From a checkpoint of a small transformer trained on Wikipedia.
Size: 7 heads of 64, MLP 1792 tanh GELU, 40.3M parameters.
Architecture: biases, tied embeddings.
Training: a variant of Muon for these matrices, 810M tokens, 6183 steps.
MLP neurons of a small language model. Each row is named by its layer, matrix (up: input weights) and neuron, and shows model dimensions 368-431. Each number is 128 + 32 x the weight over its row's rms, rounded and kept within 0 to 255.
After each neuron's rows, "fires in" lists the words (lower case) most often at its 100 highest values on Wikipedia text that the model never trained on. A number after a token or word is its count.

L6.up1553 [120 147 132 179 131 115 175 125 148 119  91 109 119 127 101 130 138  93 124 131 130 125 148  39 122 166 130 174  99 184 116  84 128 112  76  85 150  55 128 119 177  80 143 147  87 117 113 153  96  45 128 154 117 166  46 112 181 122 103 104 110 100 115 127]
fires in: "of" 25, "2007" 10, "and" 8, "2009" 7, "2000" 4

L8.up731 [131 118  70 173  58 154  75 179 110 138 177 128 118  79  99 102 125 110 193 135 138 109 100  95 129 110  95 106 118 136  96 113 139  79  92 129 144 161 105  88 137 131 114 114 163 127 108 113 124  86  76 114 106  87  70 156 107  57 100  89  98 156 160 187]
fires in: "in" 19, "on" 11, "of" 10, "from" 4, "through" 4, "mid" 4

L6.up1090 [212 133 161  65 136  92 125 146 124 115 127 158 152 133 114 135 131 170 124 140 184 109 136  46  88 125 108 121  43  70  99  75  83 104 130  81 164  66  85  93 189 104 153 133 146 171 106 105 104 178 166 115 108 146 115 169 126 155 127 120 143 143 133  93]
fires in: "born" 27, "women" 7, "an" 5, "involved" 4, "female" 4, "living" 4

L6.up1409 [159  75 145 154 149 114 134  84 142 207  70 153  94 124 100 197 193 124 103 116 154 146 149  83 125 102 137  80 106 138 104 113 137 129 107 133 124 133 161 187 106 109 124  85 133  81 153 142 115  79 150 181 123 184  98 116 137 123 174 149 112 119 147  80]
fires in: "0" 61, "notre" 4, "1" 4

L6.up260 [167 135  98 175 143  96 145 141 139 176 150 169 122  91 142 116  77 164 135 194 135 172 146 155 135  93 165 107 180 140  95  66 228 116 204 102 109 146 140 170 134 129 165 147 137 100 144 108 109 136 163 155  99 107 151 135 143 165 147 146 136  89  75  98]
fires in: "by" 26, "with" 7, "in" 6, "while" 5, "as" 4, "but" 4

L8.up54 [104 177 126 154  83 182 140 205 165 118 158 154 144 176 149 146  94 133 163  97 204 122 165 151 109 152  94 140 150 116 119 116 149 121 107 114 117 155 180  72 100  87 140  96 107  85 111  74  94  98 107 124 107 104 158  93 130 149 122 130  80 134 132 137]
fires in: "with" 30, "had" 11, "were" 7, "is" 6, "have" 5

L6.up889 [ 89 183 127 127 150 140  88 132 127  92 129 137 126 134 114 121 162 116 112  70 118 170 144 116 186  92 129 166 112 136 132 108  62 126 153 153 153 187  75 133  65  98 145  95 144  93  89 123 110  99  99 106  90 190  74 142 112 184 109 120 113 144  80 145]
fires in: "and" 72, "is" 9

L11.up781 [ 51 149 155 127 160  85 103 128 133 101  56 121 106  95 121 147 185  89 138 104 148 149  93  78  59 147 123 114 134 206 152  81 128 147 102 104 144  92 140 150 128 152 169 149 134 163 189 118 197 131 101  64  74 134 135 142 108  99 134 148 119 171  51  84]
fires in: "an" 67, "anthony" 4

L8.up1356 [177 155 161 170 102 137 167 153 157 172 122 128 121 126 120 130 153  94 142  75 127 132 107 151  96  93 147 112 198 134 148 121 106 133 175 164 107 167 113 127 157 120  76 163 116 160 107 101 190 202 116 119  56 129 179  95 133 139 124 103 120 111 144 122]
fires in: "a" 63

L6.up86 [117 126 123 155 161 179 183  46 120 158 103 133 114 187  89 152 149 114 161 115 117 166 103 109  91 105 140 141 101 165 113 117  69 143  94 175  70 120 117 113 147 131 147  82 137 151 110 172 127 103 111 137 151 157 121 139 132  97 127 117 159 133 153 114]
fires in: "and" 37, "s" 18, "or" 4, "johnston" 4

L8.up1315 [190  84  80 139  94 159 121  69 109 146  93  97 115 148 121 145  96 162  79 176 169 116  94 130  67 134 109 174 137 127 122  77 110 109 141 140 117 148 116  77 139 134  99  78 124 142  55 160  67 118 134 158 148 135  91 155 133 162 147 160 131  97 117 156]
fires in: "of" 24, "a" 22, "with" 5

L8.up1104 [121 158 158 113 109 127 155 161 108 105 131 126  79 132 156  82 126 155 108 145 155 146 109 111 192 156 101 177 178 101  83  77 136  67 164 112 151  85 109 146 130  87 122 129 126 147 130 152 117 142  79 129 166 142 117 132 126 108 178 134 132 103 119  86]
fires in: "as" 82

L8.up1342 [155 164 112  75 138  97 148  42 148 113 131 128 106 158 123 127 118 113 142 129 152 125 127 168 115  71 105 119 104 145 130 140 141 142 113 148 187  97  75 107 138 104  99 146 135 153  83 139 161  87 121 111 137 143  58 166 131 104  80 112 125 134 158  79]
fires in: "the" 60, "s" 9, "as" 7, "first" 5

L11.up1077 [139 154 180 165  75 169  61 101 144  85  94  82 100 140 107 146 115 114  96  91 136 108 156 197 123 180 124 147  50 125 144 131 105 133 168 142 162 104 156  93 152 125  95 191  95 153 163 135 111 175 134 135  70 132 120  90 122 129 149 114 148  61 143  83]
fires in: "to" 43, "an" 7, "no" 6

L8.up1113 [122 152 145 154 104 119 101 127 188  96  84 136  58 117 174 150 113  84 195  90 118 135 152 167 174 117 141 107 131 184  68 123 186  77 233 118 167 197  95 133  99 137  74 152 141  51  96 114 102 145 151  96  90 129 129 115 191 122 125 155 117 138 152 104]
fires in: "to" 90

L6.up137 [131 119 106 134 159 152 186 139 157 149 174 118 114  87 142 141 105 131 159 102 151  82 197  80 159 146 239 160 118 139 102 138 163 133  91 122 130 134 190 115 169  80  93 117 116  89 136 127 116 128 128 134 162  90 160 108  92 195 109 112 106 131  82 168]
fires in: "and" 41, "upon" 8, "as" 8, "while" 6, "until" 6, "by" 6

L8.up65 [134 116 145 171 148 116 188 172 113 112 149 151 132 145 145 134 135 106 152 170 124 150 151 101  90 143 142 104 108 145 149  90 162 105  95 124 119 153 205 105 152  70 157  93 144 186 135 106 135 149 114  97 136  93 128 118 115 126 147 187  96 115 140 146]
fires in: "in" 89

L8.up1616 [151 161 137 164 155 105 183  97 201  74  94 130 162 128 149  23 162 165 132 126 105  98 150 157 158 122 101 118 123 163 117 174 140 118 160 177 119  88 122 126 107  93  95  78  99 187 112 146 179 124  93 131 115 106 124  79  89 168 106 154  38 154 178 128]
fires in: "as" 95

L11.up1216 [149 163 145 114 167  65 159 127 124 108 118 109 104  87 164 168 105 131 101 197 155 127 116  88  95 125 169 143 149 160 117 138 156 125 113 112  88  92 170 182  58  64 141 116 130 127 101 173 141 138 145 112 159 173 162 118 134 103 140  80 133 155  92  74]
fires in: "the" 23, "s" 15, "party" 9, "this" 6

L8.up618 [151 126 119 192  39 131 140 170 116 174 167 124  79 131 142 121 180 169 163  94 165  67 126 136  91 121 168 112 212 165 111 133 115  94 101 125 149 167 105 106 110 173  83  96  88 147 113 150  83 140 121 164  82 138 126 108 143 131 144 117 114 172 115 128]
fires in: "had" 52, "a" 31, "having" 8, "has" 5

L6.up497 [ 97 151 106 151 108 148 149  85  97 151 144  90 151 131 121 130  69 126 155 139  89 119 151 132 143  95 126 139  90 139  95 147  77 185 101 219 166 149 108 102 138 141 103  96 119 169  73 160 150 103 160  59  86 121 110 121 109 100 122 133 121 135  62 150]
fires in: "a" 42, "two" 13, "the" 10, "of" 7, "first" 5, "one" 4

L6.up1583 [118 119 107 130  71 108 132  70 139 101 126 161  74 140 107  99  82 156 201  97 140 188 190 171 100 109 161 179 167 134 144  97 167 160 131 154  96 130 168 103 137 183  84  83 141 145 117  90 155 147 153 123 153 138 113 144 119 159 139 122  66 149 190 161]
fires in: "of" 34, "the" 14, "a" 12, "as" 7

L8.up606 [169 155 175 111  72 169 147  90 115 145 119 128 148 144 190  85 125 120 162 192 125 137 132 119 116  98  93 142 113 129 177 116  99 152  93 141 110 153 119 137 133 107 121 129 202 146 161  62 136 208 167 142 138  82 144  96 169 123 144 123 100 165 182 157]
fires in: "has" 24, "have" 24, "had" 7, "is" 4

L6.up241 [120  91 170 112 131 141 117 134 158  93  75  85 194 125 162 157  65 129 148 179 165 111 165 162 201 154 124 129  84 116 102 160 129  68 120 110 115 173 107  91 144 169  78 137  91 145 113 128 165 142 116 101 101 161 141 199 172 190 153 157  58 133 131 136]
fires in: "the" 55, "s" 33, "their" 4

L8.up1030 [136 191 103 142 160  98 114 177 126 117 153 119  72 134 146 153 111  93 115 100 177 148 143 132 126 146 122 117 125 125 142 111 101 146 155 103 105 176  91 112 164  79  17 218  81 116  98 104 127 111 176 113 156  88 165 167 111 161 148 130 132 126 146 151]
fires in: "during" 35, "of" 18, "at" 14, "in" 9, "after" 6

L8.up898 [121  85 199 143  86 106 123  90 138 116 132 159  48  81 133  93  96 121  75  96  90 132 175 146 134  94  79 170 152 106  91 113 150 151 111  78 134 101 160 142 128  70 123 136  80 124 108 168 111 100 110 136  80  98 167 115 126 148 144 127 138 132  96 171]
fires in: "to" 59, "could" 17, "can" 9, "would" 6

L6.up1730 [ 55 120 185 130 107 161  98 148 106 102 147 105 147 122  87 129 161  32 159  82 117  93 215 130 120 112 139 120  69 144 174 126 100 176 167 137 160 146 113 115 135 172 134 110 153 128 154 108 119 139 125 109 109 107 135 195 111 195 124 172 137 132 127  63]
fires in: "an" 26, "was" 17, "were" 14, "or" 7, "of" 6

L8.up1085 [173 165  51 180 130  88  76  95 107  94  95 193 140 142 133 192 123 116 123 137 149  75  60 156  77  73 130 116 108  65 125  83 115  88 102 128  81 126 131 105 145 138  96 207 147 147 113 126 141  86 158  96  35 153 169 103 113 112 116  93 128  91 129 109]
fires in: "for" 42, "of" 11, "with" 6, "the" 6, "and" 5

L8.up1106 [124 110 162 158 130  91 105 148 112 168 120 119 102  91 127 154 127 162 101 121 141 130 211  93 110  49  93  60 160 142 171 143  84 120 122  98 116 102 169  80 120 168  81 133 132 101 135 134 124 126 151 136 128 120 117 129 133 196  54 152 139  95 134 133]
fires in: "in" 20, "at" 16, "on" 15, "the" 8

L8.up758 [137 129  96 150 156 139 129 130  63 136 141  86  92 143 122  76 146 107  84  91 119 141 187  83  98 151 177 132 144 183  93  79 133 102 130  31  99 186 111 175 138 158 154 137 149 104  43  80 185 136 105 148 157 123 126 139 130 153  95 113 126 183  85 114]
fires in: "from" 19, "of" 12, "in" 11, "and" 8

L6.up40 [157 182  92  85 100  78 156 140 108 116 162 127 109 121  51 119  61 104  66 121 131 162 167 102  51 154 120 148  97 154 114 123  80 135 157 157  99 175 149 120 136 137 111 145 118  92 110 109 139 116  94 148  67 134  49 123 150 134 131 187 104 168  93 104]
fires in: "and" 60, "but" 8, "eventually" 5, "before" 5, "with" 5, "than" 4

L6.up936 [159  89 109  86 135 114 103 127  82 170  58 125 167  93  62 112  99 144 127  97 146 130 102 128  86 122 147 123 144 106 150 146 165 114 105 124 137 124 113 124  75 166 143 128 131 176 132 164 156 102  98 148 111 139 109 154 135 128 189  64 133 121 149 100]
fires in: "2000" 17, "0" 11, "1990" 9, "00" 9, "000" 7, "2020" 5

L8.up714 [ 85 158 138 128  91 102 115 143  89  66 139 123  51 128 176 112 109 121 161  93 115 127  73 125 177 123  70 148 156 129 130 183 155 132 173 110 129 140 101 164  72 167 149 154 115 133  98 149 143 106 122 157  98 154 175 161  90 100 139 116 159 140 129  98]
fires in: "to" 33, "7" 18, "not" 9, "1971" 5

L8.up924 [154 144 148 170  95 131 117 151 113 130 137 135 120 123  84  86 159 117 157 129 147 126 105 166 209 127 132  82 161  86 144 116 144  62 143 161 180 126 165 203 123  88  90 176  84 132 109 135  99 156 102 118  91 159 121  99 127 135 141 160 116 130 139 193]
fires in: "in" 29, "on" 18, "to" 11, "according" 5, "with" 4

L8.up995 [ 88  98 127 149 159 153 159 161 100 132 124  95 134  70   4 164 153 130 128 173  93 119 132  91  98 105 122 116 129 143  70 143 133 111 142 113 123 114 147 155 137 101 105 148 162 108 150 179  75 170 127 137 101 111  87 147 122 135 119 119 132  93  99 115]
fires in: "in" 62, "and" 10, "to" 6, "or" 4

L6.up989 [121 187 156 178 134  79  93 120 143  93 119 169 155  98 124  95  76 142 159 164 153 132 133  83 109 129 132 135 169 157 133 142 130 119 124 103 147  91 152  74 119 139 107 141 109 102 152 116  80 142  74 146 119 190 131 166 116 173 175 106 130 153 119 167]
fires in: "a" 86

L11.up410 [ 61 132 179 122 105 105 150  41 148 165 137 135 150 117 167  61  82 119 123 185 167  94  97 114  83 132 114 180 152  87 108 175 174 163 152 145 190 123 122 154 144 139 112 207  84 202 106  82 126 172 112 127 137 106 108 151 102 141  90 116 116 134 148 155]
fires in: "would" 31, "may" 13, "could" 13, "did" 8, "to" 8, "should" 6

L11.up405 [103 135 118  83 116 165 134  83 172 164 144 138 156  97 150 132 133  97  94 139 110 101 148 147 119 100 120 102 152 126  65 139 103 131 166  91 163 177 186  76 135 149 119 143 155 148 152  78 135 138  95  84 156 165 143 117  90 110  49 143 130 134 124 139]
fires in: "was" 28, "had" 16, "2" 5, "remained" 4, "were" 4

L6.up141 [114 163  99 161 121 176 135 149  92 150 143 202 129 150 180 162 204 138 118 141 117  90 185 130 138 107 129 139 146 105  85  97 136  90 159 102 178 195 108 176 132 142  87  75 160 134  82 164 121 126  52 134  94 119 166 165 107 169  82 102 137 104  78 136]
fires in: "1999" 22, "1998" 13, "1989" 6, "1993" 4, "1995" 4, "1988" 4

L8.up1302 [106 120 108 181 104 101 115  68  95 186 167 159 115 133 133 108 138 105 114 142 122 163 147  90 152 107 151 130 160 140 154 131 176 100 113 139 150 153  56 160 141 138 131 113 114 101  77 149 214 140 164 137 138 134 161 156  89 185 101  64  93 140 143  85]
fires in: "s" 50, "loss" 4

L6.up412 [178 136 135 135  89 114 121 125 113 132 154  69 129 155 114  96 183  91 136  94 163 174 153 108 165 136 169 114 102 105 100 194 116 104 121  87  87  81 112 153 174 167  84 123 150 161 141 136 115 142 136 170  98 159 208  88 115 112 110  92 103 133 120  98]
fires in: "well" 24, "is" 23, "are" 8, "of" 6, "and" 5

L8.up719 [148 147 132 106 113 165  68 131 101 112 104 130 104 132 188 147  44  88 109 116 159 117 129 149 101 150 137 125  93 130 115 134  77  86  88 134 160 145 128  85 104  64 138  63 114 104 115 123 100  81 104 150 140 189 192 130 168 169 111 172 138 122 120 141]
fires in: "second" 16, "first" 12, "other" 12, "another" 6, "third" 4

L8.up314 [140 223 163 139  73 122 112 126 115 189 113  53 134 151 164 143  93 128 159 106 105 118 139 127 140 143 161 130  90 151  34 114  71 126 121 104 117 173  98  63  78 132 144 153  84 141 119 180  98 109 147 156 139 139  75 146 169 187 149 128 185 127  80 119]
fires in: "and" 33, "or" 17, "of" 15, "to" 5

L11.up1217 [117 114 125 112 161 101 172 102  99 119 109 146 147  54 119 109  87 140 169 113 186 132 135 135 137 106 151 106 119 197 176 138  83 168  57 122 119 171 154  67  96 144  93 184 104 173 118 107 161  67 101 134 116  43 161 149 152 104 113 101 126 118 112 142]
fires in: "a" 42, "the" 14, "one" 12

L8.up365 [155 151 108 137 104 164 142  87 106 170 117  65 120  75 184 143 108 150 167 106 125 140 176 103 120 143 120 170 129 130  92 178 147 126 132 119  97 172 120  87 126 182 148 148 119 179 133 107  42 183 107 165 159 109 177 140 171 144 173 135 194 152  31 153]
fires in: "was" 45, "not" 9, "still" 5, "is" 4

L8.up108 [136 137 102 168 124  84 115 153 153 214 142 143 143  88 127 171 166 147 106  88  83  97 135 113 182  94 113 155 102 147  93 142 161 134 137 102 120 155  94 150 158  90  82 152 160 169 147 127 191 120 116 103 137 132 183 116 171 211  72  96 142  75 118 119]
fires in: "at" 38, "from" 19, "on" 16, "atlas" 4

L8.up1324 [183 137 112 161 140  94 141 125 105 134 150 154  79 119 152 151 132 135 153 121  95 133 141 162 143 130 114 130 156 119  94 106 148 137 122  67  89 103 133 148 136  75 128 101 138 128 156 162  87  63  71 186 125 124 112 137 167 138 146  85 123 103 108 128]
fires in: "as" 37, "to" 10, "into" 5, "tour" 4

L11.up1682 [115  87 159 118 160 142 146 131 117 143 125 132  99 123 174 125 112 122 134 125 112 162 176 117 191 159 164  54 210  87 143 161 159  66  91  63 118 114  83 100 112 108 103 180 121 220 155 117 107 104 150 107  74 117  78 186  93 148 143  82 149 144 171 127]
fires in: "a" 61, "record" 5

L8.up829 [107 148 128 170 132 128 175 159 189  47 132 119  94  94 120  95  50  77 113 128 168 129 136  77 152 129 121 119 174 112 151 117  70 118 105 135 114 151  90 186 138 131 104 139 107 192 143  70 120 132 110 139 123 117 160 137  99 178 162  46 103 179 121 123]
fires in: "a" 82, "vulnerabilities" 4

L11.up925 [ 86  95 144 178 104 111  74 105 133  97 126 155 106 159 151 127 160 174 140 135 116 124 113 123  45 161 141  90 118 126  86 127 102  70 128 129 128 176 195 111 182 171 122 122 103 137 155 157 130 190  78 113  89  70  47 118 141 126 111  90 116 189 149 102]
fires in: "an" 70

L11.up487 [ 85 151 165  97 108 112 160 125 166 118 141 136 133  85 155  99 180 169 107 154  94 144 183  69 118  67 133 129  69 132 181 102 198 180 172 124 143  90 131 153 142 141 209 108  63 169 143 123 100 142 154 121 148 181 175 151 100 136 193 132 120 123 104 125]
fires in: "an" 75

L11.up164 [163  89 106 193 184 116 102 113  95  62 178 157  93 120 111  43 127 125  81  71 162  94 111  91 108  73 115 158 202 147 109 131 218 171  86  84 133 131 172 178 142 109 139 135  81  79 108 125 111 153 132 178  82  76 121 121  96 116  96  93 173 124 129 156]
fires in: "to" 28, "can" 16, "could" 9, "not" 8, "may" 7

L8.up485 [137 181 144 191 101  48 134 135 174 167 107  77 150 121 155 173 137  93 102 117 127 120 134 141 136  69 179 129  86 121 127  99 144 122 173 125  69 106  71 126  80 170 125  76 155 124 159 166  52 138 111 104 112  96 165 151 123 136 111  95 115 126 136 100]
fires in: "was" 42, "is" 16, "not" 13, "as" 6, "of" 4

L6.up508 [ 84 123  72 101  63 105 130 112 156 113  85 154 138 147 121 101  16  68 108 115 125 123 127 156 120 133 151 150  63 165 110 167 135 136 150 142 161 127 112 102 177 187 116 140  83 106 123 164 136 132  90 127 110 180 162 157 114  83 179  79 149 127 152  88]
fires in: "the" 62, "his" 9, "a" 5, "her" 4, "israeli" 4

L6.up175 [ 67 141 145 124  86 156 135 147 117  93 113  62 115 136 136 147  74 103 118 137 187 198 161 101 127 140 178 178 185 138  93 202 131 161 186  91 125 170  60  87  81 133 116 201  41 108 115 179  41 101 155 116 110  88 131 126 103 171 114 106 121  91 118 128]
fires in: "to" 29, "would" 23, "also" 18, "then" 4, "be" 4

L8.up9 [107 163  58  89 108 111 149  99 123 156 101 118 117 143  79 155  94 161 167 141 168 160 144 150 149 139 196 210 104 161 106 112 141 134 188  98 112 179 121 133 135 144 106  89 101  97 125 134 153 174 108 153 150  74 135 113 170 123 129 116 103 116  76 107]
fires in: "of" 17, "the" 12, "t" 10, "and" 9, "a" 8, "to" 7

L6.up374 [128 125  97 171 112 125 103 124 188 165 127 128 162 134  86  89  89 131  77 111 116 135 105 107 131 115 126  69 138 144 164 132 102 138 121 135  62 173 123  84  83 119 148 118  83  85  87 100  96  49  92 184 147 168 116 151 119 124 166 144 166 106 183 119]
fires in: "a" 19, "the" 18, "first" 17, "an" 6, "another" 5

L6.up1470 [147 171 145 139 127  51 144 141 155 116 119 104 122 140 130 127  48 143 113 168 112 121  81  81 146 109  74 103 161 127 109 140 153 165 100  84 146 138 115 137 101 105 116  99 114 151 113 164 176 124 148 114 143  98 159 167 168 111  99 116 176 178 142 130]
fires in: "the" 52, "s" 18

L8.up359 [121 138 165 127  74 127  74  70 129 103  93 110 161 136 149 100 144  83 141  81 151 138 105 158 123 135 190 179 104 107 156 166 196 123 159  67 133 172 155 106 112 116 110 148  83  74 105 148  80 166 141 120 100 121 131 155 157  90 114  87 156 114 165 118]
fires in: "to" 20, "would" 17, "not" 14, "also" 9, "will" 8

L6.up1762 [124 151  80 159 114 203 104 104 128 158 101 105 112  87 146 175 153 141 109 129 135 135  98  65 114 154 136 131 155  97 123 111 183 125  91 131 181 118 141 166 191 146 108 130 142 152  66 196 155 153 130 152  87 181 119 129 145 155 110 140 192 104 117 186]
fires in: "of" 66, "in" 13, "to" 5

L8.up1304 [142 148 133  85 127 103  59  51 137 172 116 141 122 152 132 120  92  65 121 148 117 141 136 104 136 117  97 115 149 120  86 189 125 176  94 154 179 143  96 109  95 103 124 129  91 101 159 159 166  91 125 137 152 172  97  59  67  87 118 142 114 124  96 169]
fires in: "second" 19, "third" 9, "17th" 7, "lower" 6, "fourth" 5, "fifth" 5

L11.up1139 [101 161 143 149  91 156 152 115 131 147 183 157 109  62 101 115  93 152 148 150 173 161 148 132 102 148 157 144 113 117  72 113  80  56 167 160 144 138 147 118 167  76  96 162 135 190  80 124 102  90 128 150 137  85 135 140 163 114 156 120 168  82 103 174]
fires in: "as" 27, "t" 10, "she" 5, "to" 5, "can" 4

L11.up396 [187 121 129  99 149 110 163  98 164 132  63 116 119 129 171 142  90 194 121 103 104 165 167 124  98 164 113 128 143 132 127 199 136 140 132 112 152  95 135  95 110 129  71 123 141 144 154 107 133 151 118 109 154  96 113 117 104 165 154 124  84 154 120 165]
fires in: "at" 42, "most" 12, "very" 4

L6.up1128 [160 143 146 175 188 114 126 131 109 114 177 138  81 132 171 123  43 150 156 155  79 134  99 111 159 101 106 104 165  66 205 134 131 152 106 159 189 148 162 137 104 134 119 105 203 142 198 118  82 178  77  79 141 136 184 165 127 165 110 131 124 108 123 105]
fires in: "have" 23, "has" 16, "had" 10, "of" 7, "having" 6

L11.up1664 [169 151 111 161 105 115 135 129  81 106 119 171 123 114 164  95 136 133 145 121 118 176 107 131 129 133 116 123 129 101 129 119 119 196  89  85 186 135 122 169 116 190 150 132  91 151 100 109 160 175  88 163 132 138 154 109  81 219 183 171  98 186 148 110]
fires in: "in" 73

L8.up936 [128 111 168 154 112 151 143 171  81  77 118  76 150 115 127 135 155  80  80  92 132 163 108 149  74 136 133 170  50 152 154  79 132 148 149 107 144 115 108 114 150 100 128 125 131 200 111 101 136 141 130 163 129 105  63  96 132 133 156 123 139 115  91 109]
fires in: "an" 84

L8.up1367 [150 145 155 120 114  83 139 121 120 139 152 158 145 113 108 123 113 133 110  81  85 148 115  98 106  46 155 152 153 161 133 136 103 148  94 115  87 144  75 174  96 163  52 150 127 123  96 119 122 127 183 133 111 142 131 108 114  89 172 140 104 152 169 151]
fires in: "of" 31, "2" 6, "t" 5, "ast" 5, "s" 5

L11.up189 [ 93  93 145  93 118 171 101 143 101 122 103 113 110 123 132  92 120  89  22  96 189  98 115 141 186 186  96 146 155  76  74  97 134 123 168 104 164 187 213 100 121 130 144 156 109  51  93 106  75  97 139 136 129 134 122  81 124  66  97 142 154 146  70 177]
fires in: "to" 18, "was" 11, "were" 9, "not" 8, "is" 4

L8.up100 [154 184 105 139 137 126  81 176 173 117 155 129  76 173 166 147  49 100 137  74 127 105 169  82 123 177 101 173 122 116  78  85  74 101  39 133 165 140 104 106 127  72 154 139 105 150  72 143 144  95 139 140 104 141 135 101 133 124 168  92 128 113  92 141]
fires in: "and" 33, "to" 18, "until" 15, "since" 6, "had" 6, "with" 4

L6.up772 [126 146 122 146  98 102  71 159 123  93 156  92 117 113 107 103 142  88 143 133 169 131 127 109 159 127  83 122 137  85 144 101 127 136 117 153 131 151 143 125  96 137 106 174   0 118 111 141 100 151  93  96 116  96  82 150 179  86 156 188 144 148  69 124]
fires in: "to" 37, "not" 7, "t" 7, "80" 4

L6.up376 [143 180 107 146 120 161 100 152 189 135 141 163 135 110 117 155 136  70 157 105 198 128  75 133  72 112  70 126 100 147 155 130 162  92 136 158  38 126  69 152 155 121 124 246  70 102 111 123 153 173  94  96 120 166 116 125 121 113 201 161 114 185 168 181]
fires in: "on" 24, "in" 10, "at" 7, "all" 6, "throughout" 4, "of" 4

L6.up1680 [111 108 117 105 139 162 141 109 130 126 184 182  89 154 165 127 102 137 181 107 147 211 177 118 164 143 143 152 151 116 149 154 126 169 152 123  70 118 198 168 175 148  65 157 157 121  95 123 137 154  92 141 106  93  87  89 145 110 179 172 123 115 124 158]
fires in: "it" 22, "can" 12, "would" 7, "could" 7, "may" 5, "they" 5

L11.up1268 [106 150 108 136  95 218 146 145  99  75 160 132 159  99 171 137 163 106 154 119 132 129 148 155 102 143 101  94 114  97 166 179 139 121  40 138  89 152 167 144 134 105 130 151 114 130 160 128 105 112 168 131 144 121 119 103 173  94 154 170 158 104 143  89]
fires in: "had" 36, "has" 23, "have" 17, "be" 5, "also" 4

L6.up131 [ 92  79  92 177 167 120 132 147 125 144  74 180  68 149 113 149 151 121  90  95 116 154  85 104  98 111 123 121 161 165 121 176 109 105 167 119 127 163 127 107 136 107 111  90  94  59  71  97 116 120 110 162 101 174 135  99 146  92 131 112  74 151  99 188]
fires in: "the" 50, "a" 8, "its" 7, "to" 6, "from" 4, "all" 4

L8.up842 [ 97 167 100 130 101 111 168 103  46 135 145  51 141  68 148 120  94  67 120 118 168 152 128 148 167 149  84 178 113 171 201 106  83 123  53 132 121  96 126 112 100 116 196 110  90 137 175 162 136 177  96 117  92  91 148 179 167 176 105 154 116 102 122 119]
fires in: "an" 83

L6.up516 [156 214 134 119 159 170 159 190 125 150 112 119 101 149 112 136 128  91 111  79 154  98 176 131 145 183 149 103 179 131  82  92 117 149  67 131 184 110 119 100 197  96 104 115 129  76 136  72 145 145 112 114 117  78 140 156 150 104 153 138  89  94 131  92]
fires in: "of" 25, "as" 21, "on" 8, "after" 5, "upon" 4

L8.up260 [137 198 124 101 136 146 124 131 124 118 215 159 150 130 185 163 140 158 130 154 146 134 145 114 159 102 106 117 109 107 108 111 137 127 199 115 100 117 126 131 133 132 104 149  86 136 139 116 137 131  93 130 179 103 129 118  86 174  65 126 118 156 114 142]
fires in: "of" 21, "all" 21, "at" 8, "exile" 4

L11.up1633 [132 139 109 228  96 140 144 119  85 117  79 155 122 183 163 160 123 125 123 140 151 132  70 129  95 144 164 114 153 115  80 120  73 124 152 117 124 169 103  81  46 133 146 151  65 132  83 165 151 104 133 100 112 147 134 140 183  92 158 142 191 118 122  98]
fires in: "to" 65, "of" 12, "for" 8, "upon" 6

L8.up66 [112 147  90 119 203 179 132 104 134 103 145 217  97 141 155 101 110 206 172  80 121 156 146  57 149 132 148 136  70 146  97  34 123 120  97 155 177 118 106 161 156 147 174  89  82 124 135 151 110 118 143 140 147 106 186 143 106 159 122 165  57 127 167 188]
fires in: "in" 60, "died" 8

L8.up1615 [156 136  84 104 177 153 181 118  40 132 126 142 165  91 133 145 145 140 158 161 139 160 150 134  72 100 182 124 170 122 154 149 138 217 100  87  78  94 138 170 168 124 136 130  87 183  51  88 135  52 135 127 145 102 135 143 157 140 139 130 111 108 150 133]
fires in: "the" 40, "its" 7, "a" 7